{
  "n_layer": 13,
  "d_model": 768,
  "n_head": 12,
  "n_kv_head": 12,
  "head_dim": 64,
  "d_mlp": 2304,
  "vocab_size": 8972,
  "activation": "squared_relu",
  "norm": "rmsnorm",
  "norm_place": "pre",
  "norm_eps": 1e-06,
  "positions": "rope",
  "rope_base": 10000.0,
  "rope_fraction": 1.0,
  "qk_norm": true,
  "attn_scale": 0.199,
  "bias": "none",
  "tie_embeddings": false,
  "parallel_block": false,
  "extras": ["capped logits"],
  "init": "normal",
  "init_std_qkv": 0.0179,
  "init_std_o": 0.00352,
  "init_std_up": 0.0179,
  "init_std_down": 0.00203,
  "optimizer": "muon_variant",
  "lr": 0.0176,
  "beta1": 0.95,
  "weight_decay": 0.0059,
  "lr_head": 0.00399,
  "grad_clip": 1.0,
  "warmup_steps": 39,
  "schedule": "wsd",
  "decay_fraction": 0.918,
  "decay_shape": "linear",
  "final_lr_fraction": 0.0,
  "batch_tokens": 131072,
  "seq_len": 512,
  "doc_mask": true,
  "train_tokens": 1131000000,
  "steps": 8629,
  "dataset": "wikipedia_en"
}
MLP neurons of a small language model. Each row is named by its layer, matrix (down: output weights) and neuron, and shows model dimensions 608-735. Each number is 500 + 50 x the weight over its row's rms, rounded and kept within 0 to 999. Numbers have three digits each.
After each neuron's rows, "fires before" lists the tokens most often just after its 100 highest values on Wikipedia text that the model never trained on. A number after a token or word is its count.

L10.down498:561354476540493534511453630495413538538470442588448461524492550555519462525415522467497544508528494564533443473458556402462545508520398465491458513483524594578552520529542548554431513561435498539549561565561420560491548438499486466591532489468411548534486531409461570491432517560600508511453563552582489421493565563481533440551517495459437454576449512459516536524489504560506503468557
fires before: "'" 36, ", " 18, ". " 9

L7.down351:452519614526466442513469541540500496511537529540493461455452379462517471563462522518489391537493541554596506506527380478561473499598455567491578498591499406524610500523489432485507528433391500503495471466484494530440461501393484435550489605525473467454458518488535434529462514603473436435482519425450398430476524524480483500482496522455551481455550415501566533538460552516503498436499
fires before: "–" 15, "." 14, ":" 9, "th " 7, "," 6, ", " 4

L10.down1865:461497460413450551492477641491418568448516589482419493487568466522456537520500459582458545560496550435578503536564505450503528489476497468508516511503496526491566417520502389573485511457403442534523463520619564510517472464479515470485505505589481419492430540442447550464552442458549491486494517424569533530536566455436375461407520430435537470561588457571571520582503502564471575462448
fires before: "on " 68, "on" 9, "ons " 4

L10.down445:469346542424512547431520410466470533537525536491391422499521533461462570485537512567446534454552505469501556524498586568484510499548475488606472432444536451537456517418520515535532575500528499550623547578464555462472520478536554500495504487454443550512515519505544478483500530536442480444466531504406576496571439610499536472485475521441476373452470606523498550468429474444579500474561
fires before: "a " 28, "a" 9, "o " 9, "e " 6

L7.down654:481453509531458491454454450517540491445374363478522483541623509505447462531459426514458464490535560524471609518399488488523560424440430445472466480502527479521500490535520432543551547557529516427510447477524405565529584572464584617520539526458476588474461478492510524489500529550471574505482462544582547459508495541551541519453505527422509512519509491572493532552592495515523446508432
fires before: "201" 25, "200" 13, "202" 11, "197" 7, "195" 6, "199" 5

L10.down1949:476519547450469492449446489495550535436545418448511498563517426497458528466465472603458552494499550454572508588577514409424449423596547486526474513462545505469432560519448608501489535463449516545472508503444527540444477452479459508486471445526496461586552496470470543527577571402486483435482491453451453513463475579445496542441520547546466483534528502486449508600474507498482497520515
fires before: "the " 70, "a " 5

L10.down2114:427495525546582514518493479398483490576512541526466504411507352462523469493547568526540499499556521465436551509542511472479538489513474434488421454534420485533431670501490537501450496615520513521390495504546560456488514363439466488520529548527428434471411504415524455493444471503527556544482496405445510445527487485586484448422496532424469626459492541559471527602603491435470446503481
fires before: ", " 99

L10.down2096:608399526547567515598514517467588456468606541482495442432527422540462605549588577574466456490503558603585473514458438513491515543492448557517513409590476521544475547561543531520452499573544443547538494540508503539475514501466457470485554446492496577523518570528566540524465399510495543509558559521507478436493511586497504497533444460572455519504501447530408474491525450502543487526447
fires before: ". " 25, "." 16, "'" 15, ", " 11, "and " 6

L10.down137:489484506426459506380486551548480502469608433487483480508395579454471507538571515518603510515466558366502483464405563508472511471535503515539444453542476539452481607347577499450554474533530507494479459481466446452395552478527531472499587545534538544389507581508544486554547377464490512509511553444441467489526505421552492399507508461515462546478470420443516555439532473512577489466407
fires before: "-" 61

L10.down573:539452503447579510583370560465433503336539585541556514490512424505444493492539504522499543474614582547543475519463535505487418519443475478458459480503491491511500501444475498418536440402482494611500471462442462453472460545529530526540489541440485453542479525445453499451451541383610549575445496534525493527464522469470456528512598560496532451465343495592441496460561386505592562421524
fires before: "| " 73

L10.down1779:478379444557558574502576469510528444416506466587524477466412516514493519517522483485515430522511498507456506534474428499504534507493496491539494525571506470560468486492570476475512601527447451458497526488525490416584655488395396508515495541525395598449510497554548477619418560556424504535494504508561538521535525501563572473421489500492537472349474495513493495461502532511553549514469
fires before: ") " 56, ")" 25

L10.down1901:487522527521521511477459468539529427475480474517514499461547506530546548599539520515447526472482459498523534417521534496503463497538445581538500471519468478419531458445549473515493577524602544548405457587459518357511537463508557635494466422502494551545458452557573556518483467519513597509527485460599553437456498471466452469494489483488489473535428463488492513514517463522525579604422
fires before: "of " 36, "to " 11, "202" 7, "in " 6, "201" 4

L7.down2021:483451502484498498532366518513482532564510561482556549506593481604498491529530453604499556519475461468525451495509423495410430560579411470516396576492395498559542486453487516481473474480574497611456479514577467520524582487539528513485512456524497517541469557505500580527482513550473516451477569550481401382492493355575540520450448447586532541553473460497514475544576513477548535478445
fires before: "| " 41, ". " 9, "tical " 4, "|" 4

L10.down564:583429417472352519586514517533493603430507560500416492503460432498453424520498482487521512485491536514536537442515534513520435453526452513490490449535513517391500560521469463620493415516512490549494459548573536457466378422475498515488507451543400514469524489502524434454429529538486541516568484447568484479501556566504323490466524497417456603515510472585383518537536445517482531454469
fires before: "a " 58, "a" 14, "as " 5, "as" 4, "ation" 4

L10.down1068:598493536528459541540575490495444450468495410554499519530537491492535518464481502524450482594520449583453474409504552432599487500492514522491597439469469403445465520444532481446380557416517423518560535445524469577489529485496537537467501500588533541557596601531531406422453444414517452537516543432451435498472462457562508522535484476573592524476387428510527445563408553559471539498396
fires before: "." 98